Weights of a small transformer language model: a variant of Adam for these matrices.
MLP neurons of a small language model. Each row is named by its layer, matrix (up: input weights; down: output weights) and neuron, and shows model dimensions 0-148. Each number is 500 + 40 x the weight over its row's rms, rounded and kept within 0 to 999. Numbers have three digits each.
After each neuron's rows is what it responds to, as a language model described it from the Wikipedia text at the highest values.

L8.up1707:537505475439449519525594519503532436462584516495554481510482511468452522494580532512537466472487488448528519457466438482501539534523487528485517452493452536506440547484503505478442549506468514492521491461476561479511511478500516444471513455497549463502471517474480553541463552435452553472507463488422510482465451501570517491478494498534493541472428550526449562472483477568498431490426491524489600533512520503474485523507532567538533463575516608513
L8.down1707:502490518461482504545550472496523482438544557506521506512457499461447484500581485517520495493478491444494514506456478463486544525524494558507529459464492478499439533474503491519459528524500458545516490449452594445507520489484497439474527458482546456485473533452517529533473486464492575523482466517453506456495426463567482484468496471512478536453444532565472566464470490542532445517426505502514572532509526490507492506524528522484509473552565601501
Three-letter national team codes in football and sports results tables, such as ITA, FRA, and DEN split as D+EN, plus scattered title or name words like Family.

L8.up291:492482467474483420495485480537517557525532473567495511534475534454531558499471514487540497506497508461517475508413478539552496598442450536525458425510460513495522566450573499587450575460495399532464535464554516515513499599483446505412463516542531417493471444471470544481536576569485492515522528453477438396572449523571558524509561489490563534453485507512484475461497547550484553509494474543504562490493457514467460521483426486483428450593487462524
L8.down291:484542508426486517500468520532493529508561429479519449493533474470453560563447521607484494439569501516516584495517491477506480532450583448549436545546479481491532520522494448492552494440526489513510522479495485426481431546510442532524529564566433491516512494576538518528481559519531487554496489472524522444471506486526494547473533440430459519508480527465587402495519509413521496509440529523544492530508547489456496473504567412492540456528399484480
Words narrating sports records and results, such as losing streak, round lost to, following year, raced out, plus the connective with in descriptions.

L8.up235:513397487440517497472532533471501520491574533551528536447524456535491509455496501480592504483477541537498475522542505520486499513466418538438514481439502512483449492454482469449572480477452530500508509455515488516489488443497615524482572473560572465476558543465439532470452508572513490489536503542438458495519426527471464558419567451533479494470547579555458481488435524498495498494548509555486506558550507544516480457410564539463526496535477484477
L8.down235:506428515458504474490532512484496500534519492525514567504502469524517511466422490531559487493525467513529513523541447507534437536513426521428557438471485509486424491481515531531549492491495488499523505502484489557497501491511594516483546434537521445493508527490430487509445505507484531481505478513449523493483427522502485505479514496528496488466511568536510499445471495378533486500539516536497467580499505524485470396457583572425534485557471460462
Punctuation that ends a clause or sentence in prose (periods, commas, semicolons), plus table-cell pipes and section heading markers like ==.

L8.up1252:551530543496498516551547430412515538445556503473538529486498509511434511463583467526486439514476508472479541491454463495491581452545457511530544489442446519474464593477490484499476534526476538551530480454503566439467515469489508427521492495460531481521465606459515550512484498498432542522475482557424536459489454523549478500548481470451472552480506535561443455446492446585443513472525487478566559523547518473481482489542533511484511460525562519583
L8.down1252:537502493488483493549549467486548497474528515473523532532478484514425490483558482520510496528477529473488522558449502455507546506550468526515515458453479484528419526491499510540496508511477501505524482488462572440537526449506482465519486435474496482521464559408528525524484513458484577546493453539467506441491438480536514469482493495486460529488479583556475489501505450560487478498483478502559560506521541494516500501499531467470512488520557571559
Fires on an early or middle piece of a word split into several tokens, such as ling in bilingual, bin in binding, ob in obscured, and on occasional table bars and parentheses.

L2.up117:495502481449452445501523536468465509526467479500507520535573477529445499505553493532440522495498501487479461559484396437543496524604540502502473482496489442504498467527511532472462544604478473540507493531472509418485555452461491515512489518490477482505507527524539529449427445512429556508527451483546473517495535481506505567506407521448579511565425513514546538425467503509557450449460478558422496470506468497437514526535485431502424485498561504438
L2.down117:520483488479495563485446471496508440456484521520446536474509535487515521569512486508538448526472521452504496493477504528484522440412538456480505513525561533492545528541490440499512536482466423447542492498518516542467515513496497510517478504524525457496519422472484503469556514548505483510539566488478565448583464534471499526541511419540527482454480473486470474553583444580416439515511517483459520499505437498537535452474521521494490511479503486574
Mostly "There" opening a sentence or paragraph (There are, There was), plus "there" after a clause comma and scattered word pieces like race in Trace/Grace.

L6.up980:524541459435523395517597442498546485491515472482477535521464454518460526501518524459505483462461467553492527500490452521494534526444473490528537490500493515509452461495488548519515550471460459586580522502566522532560525525482446387458487472509555467544569475523483542485475539505540512467442551410498451541506545479521493499478551480498530559457531494478491472505437420502495475491480503490452565543495476529449495471519501572485598454574522507506
L6.down980:563546426473518525466491501450473538565543483488491496526531454598458560519497443576492504506488500534524411483544456552467529506498473583472516474517477629462483479482482566469489522417508534553471499489487545545536513535515523412510446488558497454496529565533577532503542467431532539548481527514514463514541467441489487498517520516546501479547587536473504518521496408421517455469451509529500491443485454520453518531521478531483449474486514522509
Words starting a new sentence, section or table row that frame what follows, such as "According to", "also", "for example", "See also", "|".

L6.up99:622532499514564513462509521409504501435575545517541560567455430500510483473516479553471536514531551441506451610457428398530496513477507563495549484498484535509506472447509493589525492528526543440511489497543530489509516478483592515465509477465520517489501525517496453488518505473496554442507490439477531492482515527543490459474416511525554533525462573465476452509491479449516485515469500462453483514491455574532527525530507455400496459535572474483
L6.down99:523499407506538447526474456458493555488465529457520459499533486466505512463505512500495437548469527462454491529499532474452481498531524483503498450521480538488419493468575477482485490537537492472485539479443519514433568506490536432532445478446443496564513521521509384518542499568405447472470430468505473518463455496503508474513515540495477446501443472514504442544487518429457422436444451501582451481497408493515514467463460450420478538465520442392
Mostly existential "there" opening a clause (There are, there is), plus other sentence-initial words (In, With, Under) and first word pieces (pro-, gr-, under-).

L6.up1101:512480535514487463554482497514418499466523474507478547514507533510474472518521423540460480494505520527528428536513506559468503505488503535488497470477421489530427502482514481546472553525588489490484469456444520493463461500546491548487456481558548454504543544497500510490468508481475541484558498535512574489477581491528437491443465520411518475486491493501489516483515553616520502531498564612502556540494466480504484476552523514530579419482581500538
L6.down1101:474471518512488515458504485475561496517526593467531467397545446518511470471489621506585480544534474495442499470537493446548550472520500443482471558513592536424505469538538484457593496477470548498565536477522495498527564502505561482492542501433409531489541476426478478547498521504536498497511478452545502478536423501473523471497579457535547525469479459477468458539476503445454512455575464388473505454496447572403504496462523494515374513509488519496
Tokens that finish a noun, either a suffix piece completing a split word (alt-itude, novel-ist, re-source) or a head noun ending a compound or table header (theme song, Winning driver, Party).

L8.up1664:520507450443558541505504516460447526509452547509546481522434551481456448577543515494439507378522472467522559575413487543469583448487450527558498496569464529514452517474461453469482521547556494400448477442538569528478438544500512511485458495498518511505521473470465596497459570466496479445488458591469496460507526475518504477523509501548471482533492501507466565487492464487557503508541446544454510476473550481504477438490513458520531505558484497610
L8.down1664:501498551504578567471505442545478542500514506504497541460509515513563485498539381496521477524499548439505596543471430515485516479567579448457565460517508493486501522568488486537539452500484483564559550517493470517505439491516482484533604462564455508419551455518496499432515450530427476496516495457603431564460493544515505495511468572596503558469497443507579462542503518488441446483433526504503445502522555479511560549545536446455455560474562510546
Mainly the word "up" as a particle or prefix (leading up, partners up, uprising, upstream), plus "left" in photo captions and scattered mid-name fragments (Manafov, Györffy).

L2.up1711:526468527443466548522523478584568457546535414450466471462553431483503496418530479463605568480573440499493500489531458551462543540541485484496535515521511421475480445519490523464447482510492448485516455511491495466503580452461520442509453497445514476497457542539575461486468478536474420517487516504468481510486509515502517505440472485474557464532539515544513509481527481431578470520491529525498507539565519506476480436447512473454404527477558516479
L2.down1711:506502495515497503467494508486537466485417502517524561567497551464497469503505533529444445525466516440485447467399549506540473429499581486465447500522485514497539542531563519536561460534519487539526530448525501493443459471463515550497554453516468472555562462481454524468554499494516517462520500496442498468532486473484465547533521506498438486504410439513507488541515521716520511489559514494491469446411536460476550522561535521505556503424497507513
Word-piece tokens in the middle of a word, especially "ink" in pink, Links and Drinkwitz, plus "dy", "ton", "tr", and a few whole words like "off".

L2.up1205:579445511504481442493540472467487494492514540502558459523512578527464507473434462492567447544470466417458474511525431482522570529486532527516545503459525480579501503417469447444500570463491496498579537551468545458500531447505457550503477440486420522479434574513562523467538448480502519401440512478521479493504456546533534487547502514522429542565464486531507447525524479470567530432524457467490490458467474484512522491520479462502500546489577538511
L2.down1205:491499511456484529532465531550496511562475484511445503484499410525499498547516493516496582488478427547527537491467459534478451451469538423472552529522435523515478483568548524502436505471533481501462526462519482523537486518545533437534516533483559469561571461544441473444540518517513462529562487506467447522488475436493521536500508538557565508486486493538464507523485477737464523563495510508499513516479543504512459493546458537538503433505452434511
Word-piece tokens that continue or start a split word, mostly in names and proper nouns, such as Gale-sburg, Helve-tic, Verón-ica, Mid-ori.

L2.up1189:518461481506511409481572453468536550502542437510454489527495498504498511436551482489478517535551452516563478480495487469504509474444485538489524438489501532467598501459530537435441571467503390547559483406544548441548503525470549413513506443512529404536412545414462515442436570500555541466524430473552495487493500468559434499443471536522469562481411524512511480438453476543477461542521565406504518559487477478496499538466513496485465524510486458502
L2.down1189:521457488475476494416515497491535522570478533515552547421438540555444467467483500460486515502510548516511476498548563499474485452521571465533512533443462527494543543451501443473501510435450442573478458435508412529500501555503491435503438519580525445504542515506501543510446467482451527508522541465486487451577536492511498473494480521464509442541520483472490488443504510490521467529586520544497500550533406509559495525431524523561539461532474459484
Reporting and reference words such as reference, described, illustrat(es), noted; also sentence-final periods and digits inside years like 19-4-2.

L6.up198:515555543383496546507471417529456558479586479597510473555476434448478494481577543470527533550448474508464487529495404523490516526550501492541543451461507418485458447521504482570562501545457446496524532480457521536490497496491591515522518517514519517532533511470564523492561442466475496505424420552515486464500480481541516499505448531481540537509485537529490490505523498521533465480437563482626581530481535458515476482521514491500505479544554511538
L6.down198:559494531464471474476519509523560576509550514524513524588419453422484499558545472611535532425490454475480499543504419424498502535497476569541552461491487487507540519513554543505454483490493468430497570543518542525541504508445510413509491493510539475509430550447455512569436520541489528498478451499488477472474458526472497500536499508475527511476527517510501511451507544490571534519452501513496503560496525446483457465509490509460419457553554498549
Mostly "able" in "(un)able to", plus other word-ending pieces like -ate, -ent, -ated, -ible, -tic, completing a split word.

L6.up693:502503503470462535526458466522502540547668511522530475488468500445550550557453531517443518592547467509491522534463547501511568490509491546513554444497492493481462434455480477540425519541523436514521530528443498496481546426507567557430464502478532482536468518549523489420524560522429573539516524535460457540463455519603440481433552514435474497485514590543437547479531519477490520505512469420455511500557428520468542484484468541511465523534447403552
L6.down693:522526592582565495514511477558459449452501458504453530476509464437525435533486530505471509486514473517579542498498571533464577507530564492517550448568446477482488496538481501567486437496534497458484436506472560466504460538488487536493523496436505536483490522461553521541483466555522503511497584592446535506527500429580438483470403585526506493540503500428558461526506484530422472522520495506480564509484478502500444481448460434507479510431441514423
Descriptive or size adjectives right after "the", such as large, small, smaller, powerful, sixth; weaker on mid-word fragments like "cre" in screens.

L2.up155:496541491472505453480546499588529461607504471449474531484403467457489471543539461542503487474448527615493536427504529459542555523515476532505445521453470461473512518502546522469557498497450529541510480511520454508507520466493489497498522495468515470503504462506604498328495478486474499531528521509524476499455510501485571551473484437492480502475502509485498477501525456428441452577454480499452504483547513535541503475499497517519503503493506584393
L2.down155:477419504534474515527515452461424542477483522550520508490569478476541527468494516506528509516536493461563490529575467551464530476530417468469565542571534521494474520493440576453484478500522530516536560491476611521448521482504489568514474482468437583513453598543518554585475469565473492533500523461425542555469466540553482484499521500541526539510493486589540517485447560485537502465547504562537469554465462484512493477438481512518482486570418433495
Mixed nouns, verbs and word pieces in many topics, with no clear shared feature, e.g. Research in names, appearances, lost, satisfaction.

L6.up330:519478518546484538599523462491433503516527422546537476549488491462448565533469536527468448528558465541498551419469520448476549472490524545445497481530496551483486475512488525532507494527475548496472491503478542523580520568436464508495419507538502504497465546418483499461422571542504542416433532507522531400481462422483527516535475440495461478510466504509453504510432529571462520443553563544513482528513553489465554506484516482473537394556592474550
L6.down330:484488458464436485440536492509530523571511543481461497514559431523531496571528515419461515503554483521433500538561488507454476462485459525438544460487520605479502493440526464529446482543509466479564481514548470503517491588471530435518357450500461431506548564480509483521498530512462531505477531517462478529513476468537500426520490471464470609575511496495488460518477519569537526432474492461453527567522525512485514506446494450524480427554416568501
Country and place names after prepositions or in table cells, such as returned to China, in Canada, Hungary; also second "0" in years like 2009.

L2.up1385:486470456526591500519502455484501548494516518502517517500503436477457514567465505449520411554549496501468498459464541560505493459535447449471522450456529529482463508432481434486451573433477449468460520528445557426511488524503505507487466435522505455529487552487480520424412498536510551474477559540447581493481480427515492509475477533464458543468462516574476530515414545501500522519576495525508504550525552471515540478523540536464489452536540495525
L2.down1385:475505449502540491482546493492540527558440469515499497483512441507472520553520500449459487483527454463423462536524493525501453437547482442469460536510392520475465482516542485496514537501425483455522496520546518464532459506495519504492470514516448493508470507494501468487485470525438508433512532547510499541538470426473534478525518554453520520520515491519522511545501551532457517488523503463524464502540518479540515510488451471576472506508516495537
Names of countries, states and cities, often abbreviated codes, in tables, results lists and locations, such as Estonia, USA, Uganda, California.

L8.up750:554536509528451466538533456530533433478512622524507520497541492568518547546529486463532427513513455505393489493512491493526508525519519580471406517469476502520498458453525452455502486476484528446577505487459489541545495495484477521457560499475447501494537432489538520502541483463404578495567517458495508465551498578485459489501523519505451511495454542465449530546436536584477543369545513508448558456558566512552490490456489512524459573586504616482
L8.down750:502555517463546494488456550513488540589504446471466481565418543472471468449480463533477516525501542533577538522514505460457532530518459448506571432580481524475492510548482558546485503519562496517481493528533503437463548464509504444515475500493583493482549575527432479549469568485585463533463493584513481512437499461572520525543529485489536458479528493531534433428517465460546401583504551489543478620387411498449518556559537507477540477468529415523
Word-piece fragments that complete or continue a proper name, mostly a surname after a first name or title (Tukhachev-sky, Robert-son, Rale-igh), often in tables; also some digit tokens.